Part of a small language model's weights: 14 layers, tied embeddings.
MLP neurons of a small language model. Each row is named by its layer, matrix (down: output weights) and neuron, and shows model dimensions 288-351. Each number is 128 + 24 x the weight over its row's rms, rounded and kept within 0 to 255. A neuron's up and down rows have the sign that makes its largest values positive.
After each neuron's rows, "fires before" lists the tokens most often just after its 100 highest values on Wikipedia text that the model never trained on. A number after a token or word is its count.

L8.down269 [113 161 116 183  81 105 152 139 116 102 152  97 130  89 120 146 169 127 133  85 107 118 122 190 161 106 126 116 139 125 143 148  78  92 126 135 128 135 144 128 158  85 142 136 121 134 114  87 115 137  99 149 137 112 108 126 141 108 128 168 122 109  79 139]
fires before: "\n" 48, " 7" 5, " and" 4

L6.down396 [186 147 123 173 143  99 149 159 131 149 142 146 105 118 150 121 171 151  92 146 164  91 142 116 113 128 174 107 120 119 144 130 144 155  76 122 148 114 132 167 118 129  97 129 127 139 108 129 149 143 154 115 139 112  94 144 142 103 133  85  97 138 120 152]
fires before: "\n" 52, " " 10

L11.down30 [146 121  99 154  85  91 120 139 158 170  74 138 137 133 115 123  93 142 125 116  88 138 105 161 151  87 130 135 135 141 119 105 123 117 111 153 159 129 108 115 129  91  61 123 176 174 128 122 155 138  95 134  99  90 147 120 117  92 121 129 115  68 102 105]
fires before: " |" 53, "u" 5, "le" 4, "s" 4

L8.down827 [156 108 138 137 126 104 119 136 121 128 130 121 145 136  83 150 128 118 145 131 120  97 150 135  94 122 105 162  77 126 166  93 149 108 149 104 137  67 103  88 162 124  97 151 126 108 103 136 157 100 140  97 123 137  83  83 117 144  92 130  99 112 135 139]
fires before: "y" 24, "ist" 15, "ic" 15, "ists" 8, "ian" 6

L11.down231 [143 135 141 119 147 150 124 139 164 178 147 139  83 106 109 106 106 138 135 126 133 133  85 146  99 178 133 111 108 131 123 143  93 107 117  95 148 138 155 120 151 140 124  85  96 146 153 108 110  94 121  86 135 137 136 135 147 126 127 114 129 114 131 111]
fires before: " 7" 12, "s" 11, " T" 11, " of" 9, " 6" 9, "el" 8

L11.down703 [ 89 130 106 135 160 158 144 140 117 138 140 132 119 128 113 144 109 125 132  75 118 142 119 117 147 131 118  97  90 143 142 115 102 108  99  92 136  98 161 112 118 113 125 150  91 105 170 127  93 145 118  96 157 104 121 139  93  77  90 158 133 133 134 133]
fires before: " 1," 21, " 8" 13, " 7" 11, " 2," 9, " 9" 7, " 6" 6

L8.down389 [141 155 119 126 123  99  85  85 142 160 160 147  74 148 111 121 157 145 138 170 165 120 104 129 154 132 147 152 114 142 131 147 129 156 157 125 191 102 141 158 146 142 171 116 148 107 126 166 133 107 145 118 135  70  99 159 101 160 136 115 128  93 123 157]
fires before: " |" 54, ";" 12, "R" 4

L3.down853 [126 106 121 152 115 101 135 110 108  96 155 131 143 107  98  66 136 129 134 152 140 146 105  95 127 149 191 117  90 132 143 129 136 104 108 118 146 151 130 157 167 176 146 160 145 118 156 130 124 155 108 108 103 115 131 103 164 121 117 180 140 105 109 144]
fires before: "-" 64, "\n" 26, "|" 10

L6.down524 [ 97 106 142 111 129 136  97 147  88 153 122 126  82 150 102 162 127 133 145 156 125  92 192 139 152 148 105  98 129  97  97 116 125 140 139 110 137 119 152 136 130 126 111 175  95 118 132 110  96 124 145 129 150 127 126 152 153 115  81 135 120 140 118 115]
fires before: "|" 52, "-" 12, "2" 8, "\n" 7, "S" 7, "N" 5

L9.down608 [132 129 109 163 105  84  86 113 131 153  84 130 102  98 138 130 119 128 111 135 114 161 141 122 108 178 144 111 121 107 158 126 139 124 100 124 122 129 132  95 110 164 147 136  99 145 156 137 121 130 145 140 112  96 119 189 136  79 141 150 138 158  88 114]
fires before: " |" 35, ")," 8, " of" 5, " were" 4, " Song" 4

L3.down242 [159 123 145 181  94 151 118 151 112 170 123 129 127  98 126 129 126 155  97 107 109  83 117 128  97 109 105 102 140 147 128 129 120 116 139  98 132 128 167 198 147 153  85 118  87 140 111 146 158 110 115 143 142 134 130 138 164 103 153  99 126 133 123 140]
fires before: "\n" 30, " 4" 9, " " 7, " 7" 6

L2.down810 [180  99 133  95 180 151 120 156 109 123 135 118 157 122 144 102 124 172 159 133 103 102 135 137 126 104 112 157 118 115 109 124 115 106 152 102 168 139 155 134 141 160 113 155 128 141 137 155 117 129 110 121 101 161  80  77 137 119 116 122 154 122 126 129]
fires before: "\n" 29, "The" 13, "A" 10, "-" 6, " the" 4

L8.down854 [127 146 145 139 136 117 131 168 102 132 142 123 121 142  95 115 141 130 147 130  81 146 118 104 143 137 109  97 154 122 112 125 111 157 174 100 158 148 140 127  96 143 152 136 117 125 110 146 109 144  98  98 139 102 132  86  99  99  37 151 126 109 161 143]
fires before: " by" 28, "ed" 10, " in" 8, " at" 4

L3.down23 [108 112 155 145 114 146 131 107 142 137 108 138 122 132 118 123 118 151 166 140 166 103 143 110 125 113 163 146 131 172 142 142 149 152 136 142 126 126 112 171  83 167 121 121 110 100 121 127 134 116  98 111 125 154 166 149 133 136 138 113 112 151 158 133]
fires before: "\n" 85, "-" 10

L11.down139 [137 149 176 108  91 130 108 133 112 102 173 177 123 158  69 113 149 129 156 141 129 171  93 131 134  88 118 141 119 133  85 130  79 120 114  86 128 167 105 144 117 126 109 123 131 138 119 133 101 148 101 136 161 129 117  82 146 143  62 153 137 131 159 165]
fires before: "|" 57, "k" 4, "d" 4, "2}" 4, "|---|---|---|---" 4

L11.down277 [166 100 103 162 117 130 166  96  84 122 127 111 168 116 128 126 130 106 156  88 132 164 133 161 165 173 144 134  97 161  80 153 136 146 130 107 115 105 129 121 175 115 121 114 104  72 107  86 119 153 134 149 129 163 152 142 132 130 125 149 124  99  99 166]
fires before: "|" 93, "\n" 6

L9.down178 [ 95 105 133 115 140 155 144 133 123 150 102 156  78 173 108  88 101 133 167 102 122 109 109 130 136 118 142 142 119 124 101  70 126 175 132 116  92 131 124 158 138  94  90 125 103 113 113  68 146 145 106 111 114  83  65 132 162 126  97 107  58 147 122 125]
fires before: "\n" 63, "C" 4

L5.down122 [163 118 104  81  81 150 155 122  95  97 158 161 151 108  86 107 113 179 139 119 106 113 169 123  93 155 118 101 107 117 110 138 139 134  85 151 109 143 102 184 155 109 156 179 118 111 137 137 127  68 146 135 132 117 135 136 133 113 145  95 102 131 133 108]
fires before: "\n" 38, " a" 31, " an" 10, " the" 5

L5.down262 [129 116 134 137 130 160 139 159 157 100 127 162 125 109 106 135 131 184 118  83 105 142 137 127 144  75  58 151 135  95 106  64 143 139 153 109  99 130 151 121 116 119 186  79 130 148 128 105 102 145 131 108 139 139 146  97  80 100 108 118  92 164 127 144]
fires before: " |" 24, "." 10, "or" 7, "est" 6, "ement" 4

L6.down719 [143 130 109 148 131  91 112 134  84 141 161 147 136 145 122 142  95 135 143 167 107 129 117 125  91 148 118 174  92 113 140 136 127  99 143 112 102 119 122 188 149  85 123 118 140 113 123 142 133 136 103 167 156 120 131 110 124 137 111 142 146 134  96  91]
fires before: " |" 45, "%" 16, "|" 9, " %" 5

L6.down467 [151 165 114 148 117 139  97 131 101 127 154 134 140 107  82 115 145 128 107 131 112 100 151 144 120 136  95 117 118 107 130 105 153 144 108 152 104 119 111 120 171 114 130 110  97 119 120 110  99 157  97 112 157 109 103  96 142 114  87 114 113 115 104 174]
fires before: " |" 33, "\n" 11, " 0" 7, "%" 7, " 2" 5

L8.down397 [133  99 144 128  98 113 150 110 145 126 102 165  71 126 147 151 136 134 123 149 129 104 117 124 131 103 103 110 130 137 150 130 140 123 132 130 119 159 144 136 140 166  99 140 129 128  97 117 129 136 130 148 112 111  88 149 137 154 133  89 163 137 148  93]
fires before: " |" 26, "k" 11, " of" 10, "ks" 6, " Angel" 5, "lin" 4

L5.down504 [127 155 124 151 115  92 168 108 114  92 108 139 159 114 131 123 158 140 126 104 106 132 138 127  72 166 127 125 117 100 154 135 106 120 136 176 126 114 150 135 133 135 141 174 104 145 116  97 161 187 127 121 149  85  99 109 136 123 119 109 164 127  81 147]
fires before: "\n" 45, " 2" 8, " 0;" 5

L8.down76 [153 148 137 166 101  90 151 185 121 104 123 131  98 154 127 132 159 141 136 112 126 139 143 126  93 103 118 114 127 183 125 129 143 136 151 140 128 133 123 145 108 130 115  99 137 134 122 121 130 126 127 113 121 143 118 148 144 126 119 152 162 113 133 137]
fires before: "c" 14, "press" 12, "ecutive" 11, "ist" 5, "cl" 5, "cept" 5

L2.down412 [ 89 156  80 145 101 167 134  91 115 111 130 138 158 120 123 126 140 135 111 150 118 113 115 132  87 139 162 153 119 125 121 125 100 155 104 125  72 158 106  95 154 130 110 112 175 120 182 128 167 105 120 152 113 104 104 143 127 134 150 118  98  98 104 134]
fires before: "1" 19, "2" 12, "3" 9, "4" 7, "0" 6

L8.down349 [168  99 131 146 122 136  68 156 122 115 135 137 105 103  89 137 137 143 153 113  75 121 133 118 114 119 117 146  90 170  96 158 125  70 137 163  94 139 158 133 129  93 112 103 163  73 119 152  98 148 146 144 153 162 109 102 113 118 164 183  80 121 129 108]
fires before: " |" 26, "2" 10, "." 8, "3" 8, "4" 7

L6.down298 [165 135 122 160 107 139 103 112 110 150  98 173 146 117 148 122 170 116  93 138 158  90 132  85 140 136 149 164 135 132 147 126 115 122  92 100 105 130 105 154 115 154 141 103  90 132 134 127 137 163 152  95 144 103 121 131 128 139 162 124 122 121 137 106]
fires before: "\n" 35, " |" 14, " 0" 4, " 21" 4, " " 4, " Q" 4

L9.down700 [127 122 132 158  99 139  98 152 126 121  87 115 127 138 116 138 127 161 147 107 126 139 169  91 144 112  65 141 110 134 136 130 137 131 133 187 129 147 118  85  93 139 121 115 155 117 123 140 127 150 104 152 121 143 148 104 182 137 128 100 163 147  84 113]
fires before: "ecutive" 12, "press" 11, "c" 11, "ist" 8, "p" 6, "cl" 6

L9.down488 [137 103 128 151 137 142 136 163 121 158 137 171 119 108 164 103 132  90 141 182  99 121 142 151  95 141 154 152 134 118  89  95 121 143 113 130 102 100 142 164 143 117 103 105 184 122 135 139 139 110  84 125 128 169 123 151 172 162 132 165  92 138 103 125]
fires before: "4" 11, "2" 11, "7" 10, "5" 7, "3" 7, "6" 6

L8.down295 [115 144 131 105 175 101  92 160 154 110 117  91 113 149 184 139 141 124 104 116 162 113 138 118  94  90 123  98  80 130 107 117 143 113 129 103 125 146 126 137  96 142 146  96 114 143 111 110  99 139  90 119 135 110 154 152 123 134  97  94 118 122 114 106]
fires before: "\n" 98

L2.down714 [168 150 116 110 129 169 123 142 138 149 127 134 140 103 117 143 145  97 131 150 113  97 145 128 119 181 113 146 118 168 144  88 129 109 138 117 149 120 137 135 174 128 133 123 151 145  91 100 159 151  86 101 140 137 180 162 170 125 114  99 155 101 139 165]
fires before: "\n" 40, "The" 9, "===" 5, "-" 5

L8.down540 [ 99 154 148 133  88  88  72 116 198  91 157 126 124 135 146 101 103 114 156 156 109 132 101 113 182 115 130 134 119 148  96 145 157 168 105 122 156 131 160 117 133 144 146  96 147  99 141 151 113 115 122  99 117 130 122 109 129 116  91 162 174  88 147  67]
fires before: "|" 32, "|---|---|---|---" 18, "\n" 6, "2" 4, " S" 4

L8.down370 [137 109 143 116 146 103 141 101  99 103 121 163  91 193  99 118 139 164 122 140 108 113 155 149  76  94 114  69 129 129 142 172 142 111 130 116 143 131 123 136 161 134 127 168 107 109 109  88 132 144 101 105 144 123 105 167 129  63 101 180 106 116 168 137]
fires before: " a" 18, " an" 12, " the" 12, " also" 6, " named" 4

L8.down348 [ 86  70 176 132 150  69 155 104 157 113 153 122 117 166 131 121 134 149 153 159 114 125 109  56 123 136 148 107 141 160  98 179 116 151 132 120 124  92 141 152 112 159 146 121 125 108 129 133 132 152 135  65 115 159 146 114 157 119 151 130 136 129 117 146]
fires before: "-" 82, " -" 6, "\n" 6

L9.down13 [113 105 157 120 155 168  95 116 128 131 166 146 116 152  78 131 125 107 116 116 132 126 118 144 139 139 115  95 137 125  80 119  79 131 159 104 130 116 155 121 144 148  74 132 129 138 134 123 158 132 126  80 146  90 146  90 137  61 127  97 112 142 127 110]
fires before: " |" 33, " player" 7, "\n" 7, "er" 6, " club" 4, " N" 4

L9.down797 [105 113 141  93 111 157 132 126 106  71 148 135 125 176 118 144 136 152 121  89 150 132 118 165 161 121 131 129 125 131 121  86 132 117 134 134 144 124 130 110 128 110 125 134 116  86 127 171 119  98 102  80 128 140 140  88 101 135  63 118 132 163 121 134]
fires before: " |" 41, "–1" 13, "\n" 7

L3.down106 [159 124 149 116 162 136 121 159 123 145 123 148 106 113  89 145 126 138 128  93 151  88  96 118  99 142  86 113 119 124 131 115  99 121 127 141 183  91 183 199 120 143  92 113 128  89 126 152 159 141 121 114 145 144 148 141 111  86 110 107 109  99 126 164]
fires before: "\n" 42, " " 16, " 4" 10, " 7" 6, " 5" 4

L5.down418 [106 129 131 136 108 116 145 134 177 179 130 142 109 130 163 144 157 130 149 165 135  89 100  90  72 120 133 128 106 148 184 136 142 148 134 132 126 138 118 150 130 128 162 105 123  89 173 163 124 166 158 130 143 107 115 122 126 126 134 145 125  88  90 198]
fires before: " -" 35, "\n" 9, "al" 6, ")" 5, " t" 4

L3.down551 [107 133 163 113  86 156 123 123 128 101 126 138 136 112  95 157 137 126 146 108 151 126  99 165  92 129 135 149 119 137 179 119 160 149 128 173  93 121  77 149 124 147 164 133 135 142 148 157 100 129 134 140 148 159 158 124 148 138 135 125 153 118 132 147]
fires before: "=" 30, "-" 17, "H" 5, "\n" 5, "O" 4, "L" 4

L3.down518 [143 117 125 144 124 153 124 134 116 148 139 122 105 116 163 112 144 173 127 154 117 119 112 166 104 115 143  93 112 111 152 142 152 112 107 114 121 131 149 107 170 117 123 111  98 120 123 117 178 152  99 132 121 108 100 155 180 109 134 119 177 140 160 159]
fires before: " |" 51, "\n" 6, "ity" 6, " of" 5

L6.down809 [141  82 168 122 139 129 139 129 105 134 109 118 149 112 145 128 163 161 159 144 151 110 127 140 132 120 166 155 105 131 128 105 183 214 116 129 110 139 171 129  98 136 152 116 145 130  82 142 105 126 131 135 134 100 152 145 122 135  76 141 133 163 173 137]
fires before: "\n" 40, "==" 8, " and" 6, " |" 6, " life" 4

L2.down764 [122 154 155 116 107 138 119 142 141  98  83  86 158 142 109 143 134 128 141 107 179  90 145 121 124 135 197 166 124 116 134  79 149 115  86 124 130  99 123 127 139 147 159 100 118  83  92 155 148 155 116 109 155 156 136  99 150 140 140 132 138 148 181 123]
fires before: "\n" 100

L8.down700 [151 111  75 184 103  92 114 128 162 142 167 113  93 159 152 109 128 156 124 112 128 105 147 121  98 119 110 134 115 120 145 160 138 133 137 143 127 144 130  87 142 108 100 104 131 111 124 113 156 118  90 123 118 149  94  76  85 140 118 126 108 143 107 122]
fires before: " |" 38, " place" 14, "%" 10, "4" 4

L3.down511 [142 108 131 123 139 135 113 118 113 138 143 150 141 112  77 143 152 130 128 158 160  98 109 153 114 120  85 114 113 108 134 111 146 130 102  49 162 113 119 129  91 131 145  77 122 151 116 158 146 125 109  85 122 156 117  98 127 125  89 130  88 124  84 186]
fires before: "\n" 39, " " 12, " 7" 7, " January" 4

L9.down208 [144 133 114  90 134 116 133 140 118 133 154 144 131 161 142 142 121 137 182 136 125 147 108 142  83 122  90 121 152 128 112  95 120 135 156 153 144 127 106 137 112 153 122  96 138 141 174 131 157 109 132 103 122  80 100 135 149 161  86 192 125 151 119 107]
fires before: " by" 16, " as" 16, " to" 12, " for" 11, " in" 5, " at" 5

L8.down510 [111 108  97 145 141  81 129 144  93 104 104 164 106 138 192 127  99 119  86  87  98 107 125 148 110 148 109 170 118 102 161 138 117 113 125 120 135 140 162 139 148 117 128 127  84 137 105  95 132 139  91 128 107 115 147 150 118 105 171 155 142 142 125 149]
fires before: " |" 32, ")," 7, "\n" 7, "." 6, "–" 6

L9.down744 [137 137 168 121 128  99 115 127 188 106 152 124 106  94 137 110 152 115 137 115 112 116 176 155 123 116 114 103 103  91 128 123 128 120 117 117 144 110 123  99 119 131 143 101 147  79 113 153 124 118 123 118 113 127 190 128 126 144 111 126 166  89 133 178]
fires before: " |" 40, ";" 14, "r" 7, "er" 5, "." 5

L9.down407 [161 133 175 173 154 126 104 110 120 117 150 188 120 181 151 162 182 140 110 155 142 156 128 149 146 151 126 151  99 136 127 174 138 114 103 125 110 125 152 160 165 125 133 139 104  68  94 116 170 141  90 128 140 139  83 127 129 113 134 146 102 136 118 192]
fires before: "\n" 98

L11.down524 [143 148 139 156 159 144 181 153 109 146 138 122 120 117  92 154  84 125 141 132 130 113 105 159 150  87  94 133 121 120 150 126 135 153 154  77 130  90 100 121 128 134 118 102 130 165 101 142 119 144 150 113 139 115  86 153 134 143 112 138 158 161 135 137]
fires before: "y" 53, "ic" 9, "y," 6, "y." 6, "o" 6

L3.down764 [149 158 135 116 136 158 115 130 135 121 118 114 105  84 139 137 134 156 117 115 140 147 166 116 107  84  94 130 132  82  89 110 133 146 110 150 130 125 168 120 162  98 159 126 122 103  96 141 159 141 109 134 106  87 118  90 141 105 139 119 193 141 129 142]
fires before: " |" 46, "\n" 15, ":" 4

L9.down556 [174 145 146 127 116  99 166 103 127  99 118 143 120 108 125 120 157  78 129 100 115 132 124 106 109 151 108 139 107 146 157 163  77 131 101 120 114 143 172 109 182 105 105 127 129 101 155 142 108 121 136 171 105 125 133 121 136 132  97 114  95 112 118 131]
fires before: " |" 27, "," 13, "man" 6, "\n" 5, " –" 4

L3.down117 [ 97 107 112 169 123 186  84 113 116 140 203 122 117 120 119  97 165  94 150 136  83 177  92 166 120 158 131 138 143 103  88 149 147 172 147 105 113 143 130 124 107 111 127 114 140 166 197 107 135 137  84 164 190 136 112 156 151  91  80 124 147 150 106 147]
fires before: " |" 24, ";" 14, "k" 10, "\n" 6, "ic" 4

L9.down885 [ 82  96 116 104  97 143 175 131 138 136 134 166  67 136 139 127 111 125 133 148 107 157 117 171 163 126 151 168 119 127 122 118 142 130  88  94 132 150  92 128 116 120 154 154 102  69 146 134 147 107 124 102 164 183 171 100 129 124 140 109 148 136 118 106]
fires before: " |" 52, " days" 7

L3.down312 [141 113 116 135 141 107 151  94 145 172 117 136 126 116 112  75  99 161 114 124 157 132 138 139 139 149 141 115 116 114 137 127 118 120 135 105 126 140 131 110 160 169 117 133  99 141 164 120 147 126 132  85 102 139 132 140  99 114  90 129 121 139 113 151]
fires before: " the" 48, " a" 6

L5.down745 [170 132  99 128 105 124  99 125  89 134 126 124 113 168 159 137 163 164  82 125 102 115 111 135 153 171 145 175 108 144 191 102 121 128 107 203 100 117 152 150 122 154 104 113 116 170 117 148 127 125 111 114 117 123 127 143 121 130 150 156 103 139 114 114]
fires before: "-" 43, "\n" 31, "|" 11, "|---|---|---|---" 4

L3.down571 [131 154 166 110 141  92 142 156 119 129 124 104 106 165 142  82 114 112 141 109 143 144 130  83  94 156 179 158 145 147 145 132 138 143 138 102 117 126 130  91 174 171 111 109 144 165 127 147 171 145 109  84 147 142 170 105 166 106 112 143 149 139 139 139]
fires before: "|" 29, "\n" 19, "S" 8, "N" 4

L8.down50 [115 103 145 121 120 156 114 120 142 116  87 143  91 123 164 128 141 177 105 131 133 118 130 146 139 127 136  54 138 179 133 115 135  85 152 110 170  99 159 177  96 114 122 108 162 158 141 158 115 159 104 142 126 100  87 141 195  80 139 118 110  94 160 142]
fires before: " is" 27, " was" 17, "'s" 9, " are" 5

L2.down751 [188 153 165 115 127 110 112 134 147 125 155 168 131  96 166 106 130 115 133 161 168 103 113 129 146  93 161 102  78 104 134 134 123 137 121  99 134 152 165 110 139 133 112 124 136 102 124 117  59 141 139 136 104 137 135  98 117 158 108 100 109 147 132 160]
fires before: " |" 57, "%" 18

L3.down554 [121 154 127 172 129  84 141 136 116 131 155 157 105 124 173  94 128  93 164 133  82 138 107  96  84 125 152 131 115 142 128 127 148 117 123  44 138 145  98 176 137 112  96 133 139 118 119 140 107 159  96 106 121 119 124  95 151 105  95 114 130 100 129 150]
fires before: "|" 48, "-" 37, "|---|---|---|" 4

L8.down178 [108 157 151 140 146 145  95 107 115 116 133 144 110 188 129 140  97 110 152 142 147 115 113 158 139 181  93 166 136 127 143 145 151 140 148 181 129 125 128 125 110 166 165  93 143 118 101 132 111 137 140 127 120  95 145 135 153 149 157 147 155 132 116 171]
fires before: " |" 29, " –" 10, "–" 6, ":" 4, "–1" 4

L11.down198 [154 142 163 142 128 124 137  85 104 144 116 152 120 116 144 127 127 148 108  72 153 141 104 111 118 142 118 116 120  96 108  79 126 113 105 101 134 137 163  89 151  88 156  58 157 102 104 144 147 129 126 179 114 116 125 125  92 130 110 148 111 153 130  60]
fires before: " |" 25, "." 16, "," 11, " and" 6, "\n" 6

L6.down84 [ 88 139 133 144 163 150 116 120  84 157 117 153 138 127 146 118 136 144 141 137  82 167 175 135 121 112 142  97 124 151 104 113 133 140 186 123 148 137  92 133 100 158 109  92 147 135 144 136 163  95 126 126 132 135 137 140 132  58  73 123  94 126 131 102]
fires before: " by" 28, " in" 17, " on" 7, " to" 6

L8.down459 [123 148 122  96 155 135 102 164 125 122 135 102 106 149 141 157 150 171 132 115 133 107  93 111 110 148  90 129 134 120  94 150  92 109 142 126 143 188 182 141 116  97 162 123 125 135 127  76 133 125 103 134 114  96 152 147 126 100  73 116 130 198 145 136]
fires before: "\n" 61, " 4" 7, " 7" 6, " 5" 5

L8.down643 [123 127 131 105 172 178 114 143 162 142 146 118 122 110 100 116 133 120 117 143 148 114 141 156 150 147 106  90 102 161 135 134 103 101 135 146 129 119 148 148 112 105  90 113 133 124 112 164 122 172 122 154 118 149 105  91 104 130 107 160 113 173 156 141]
fires before: "%" 31, " |" 17, "4" 6, "7" 5, "9" 5, " U.S." 4

L11.down292 [138 142 137 149 131 172 168 118  75 102 105 133 148 121 127 123 135 131 136 109 138 165 136 162 139 142  85 120 111 121 130 114 120 111 126 135 107 113 119 102 116 169 107 107 132 157 173 145 113 154 168 148 144  93 109 140 187 134  81 176 118 125 156 115]
fires before: "ed" 18, " -" 12, " in" 11, " to" 6, " by" 5, "ided" 4

L3.down211 [138  78  95 163 102 125 105  53 132 102 140 125 154 128 100 127 134 120 126 101 111 150 111 130 170 140 150 138 117 159 106 139 102 130 146 110 109  94 189 124 119 132 123 113 134 113 164 107 111 130 132 146 185 178  92 120 133 157 149  97 121 155 138 123]
fires before: "\n" 21, "The" 14, "A" 10, "," 5, "===" 5

L2.down362 [117  81 149 169 136  98 145 122 109 122 123  96 144  69 155 151 143 122 139 138 180 114 116  85 120 130 105 112  91 144 126  95 138 136 141 123 134  99 117 158 158 100 105 174 138 149  95 185 168 101 112 146 116  91 156 116 134 116 108 108 154 118 120 149]
fires before: " is" 22, " |" 19, " was" 17, "'s" 5, "." 5

L9.down688 [128 124 152 109 112 153 181 127 156 122 134 108  99 161 103 117 112  83 155 138 134 183  86 106 159 127 138 103 119 138 185 156 138  98 188 110 146 122 144 110 106 163  82 109 160 142 108 101 121 110 138 125  83  99  87 119 152 118  91 175 135 138 126 122]
fires before: " in" 23, " to" 16, " on" 10, " at" 5, " by" 5

L11.down814 [130 142  85 132 132 126 116 135 109 130 120 118 124  95 153 176 115 144 100  99 140 144  95 135 111 114 143 138 108 138  76 108 120 107 136 137 144 121 107 115 142 111 161 124 149 150 100 138 144  95  76 154 158 105 110 135 107 141 130 116  82 120 157 102]
fires before: " |" 29, "le" 12, " App" 7, "ason" 5, "view" 5, "em" 4

L8.down864 [168 109  99 139 152  92 146 160 122 120  98 114 118 142  77 166 137 131 148 170 106 161 116 102 132 166  94 124 132 131 124 132  79 123 157 113 110 140 103 143 120 112 137 131 164 109 109 139 122 168 154 166 120 177 118 104 144  72  86 132 129  97 111 124]
fires before: "g" 17, "u" 14, "ue" 13, "ued" 12, "=" 5, "inning" 4

L6.down830 [156 123 116 110  75  90 133 185 141 179 123 163 101 127  87  86 108 143 152 148 134 112 188 139 121 155 144 148 122 124 152 137 146 150 124 137 175 116 115 145 138 129 183 160 151 101 136 134 124 108 122 148 209 133 141 145 128 124 179 121 150 147 165 151]
fires before: " a" 30, " an" 10, "ton" 8, " the" 4, "n" 4, "th" 4

L8.down252 [130 125 130 132 116 124 158 137  86 111  89 122 174 131 143  78 129 136 160 155 133 126  85 158 112 152 119  77 102 113 134 146 104 132 128 132 167 133 118 104 153  96 139 118  83 160 124 142 133 141 128 130 131 108 164 119 138 166  69 102 151  84 147 127]
fires before: "|" 41, " |" 7, "=" 5, "|---|---|---|---" 4, " from" 4

L9.down341 [138 106 123 113 113 101 151 111 133 137 194 118 125 133 141 100 143 136 120 161 160 136 117 109 150 128 158 130 101 118 119 102 144 146 143 141 129 148 174 133 154 139 160 179 102 146  77 115  94 131 147 112 147  81  94  84  84 148 127 102 142 120 108  99]
fires before: "ed" 20, "s" 16, "ing" 10, " |" 7, " that" 5, " to" 5

L2.down112 [120 122 138 110  80  83 137 121 137 112 108 129  99 105 216 115 172 126 125 132 156 126 101 111 101  67 114 100 140 148 103 121 179 121 132 119 115 187 165 145 152  86 128 127 123 128 124 123 151  89 121 147 132 119 107 113 144  89 139 133 105 144 101 152]
fires before: " he" 19, " the" 11, " was" 6, " she" 5, " is" 5, " had" 4

L8.down383 [136 127 138 109 130 128 167 144 146 140  92 138 156 126 128 161 138 128 163 128 119 126 125 161 146 121 143 130 111 125 138 123  92  69 175  91 139 131 153 107 136 134 112 136 158 125  91 129 149 143 120 115 123 135 134 141 140 111 138 142 123 120 110 110]
fires before: "\n" 20, "-" 20, "9" 4, "V" 4, "I" 4

L6.down369 [154 114 165 126 106 118 118  84 114 111 104 185 150 115 120 149 147 161  93 138 138 151 114 143 119 133  93 137 125 118 159 136 117 135 117 130 107 165 133 129 117 168 137 105 124 163 149 130 101 135 123 122 157  88 132 137 106 140 146 100 175 140 123 124]
fires before: "\n" 39, "-" 20, "|" 7, "A" 4, " -" 4

L11.down301 [118 141 104 137 124 105 125  93 122 145 115  98 114 143 117 124  94 166 114 124 100 132 112  91 122 117  75  88 135 168 124 130 124 150 148 112 153 158 129 103 127 137 126 112 133  91 124 155 118 143 145 129 148 150 141  90 116 103 108 104 119 135 111 116]
fires before: "ution" 26, "g" 19, "ved" 7, "u" 5, "ut" 5, "ves" 4

L6.down38 [157 159 101 153 150 154 138 109 138 144 109 160 102 132 121 158 141 131 108 123 146 167 156 126 135 133 153 183 153 111 118 108 145 129 121  76 124 122 136  93 101 118 120 153 116 126 133 120 104 131 156 139 117 126 125 121 138 136 108 149 182 116 121  91]
fires before: " |" 37, " round" 8, " in" 6, " to" 5, " and" 5, " of" 4

L5.down673 [131 156 135 152 139 120 128 129 195  74  93 124  94 132 154 141 180 142 114 122 170  68 158 167 155 153 135 163 169  62 166 151 118  88 100 115 101 131 104 154 127 120  85 136 150 144 140 130 140 144 143 122 110 100 148 103 106 130 134 141 115 100 152 134]
fires before: "\n" 57, " " 5

L9.down31 [145 113 129 115  83 104  64 131  98 124 170 134 102 128 171 138 137 166 135  84 116 115 139 126 147 120 140 125 116 143 120 130 178 154 119 120 111 126 102  98 125 136  88 100 115 137 114 105  90 151 165  87 110 138 126  95 126 113 122 138 107 171 128  79]
fires before: " in" 24, " at" 11, " was" 4, " is" 4, " on" 4, "s" 4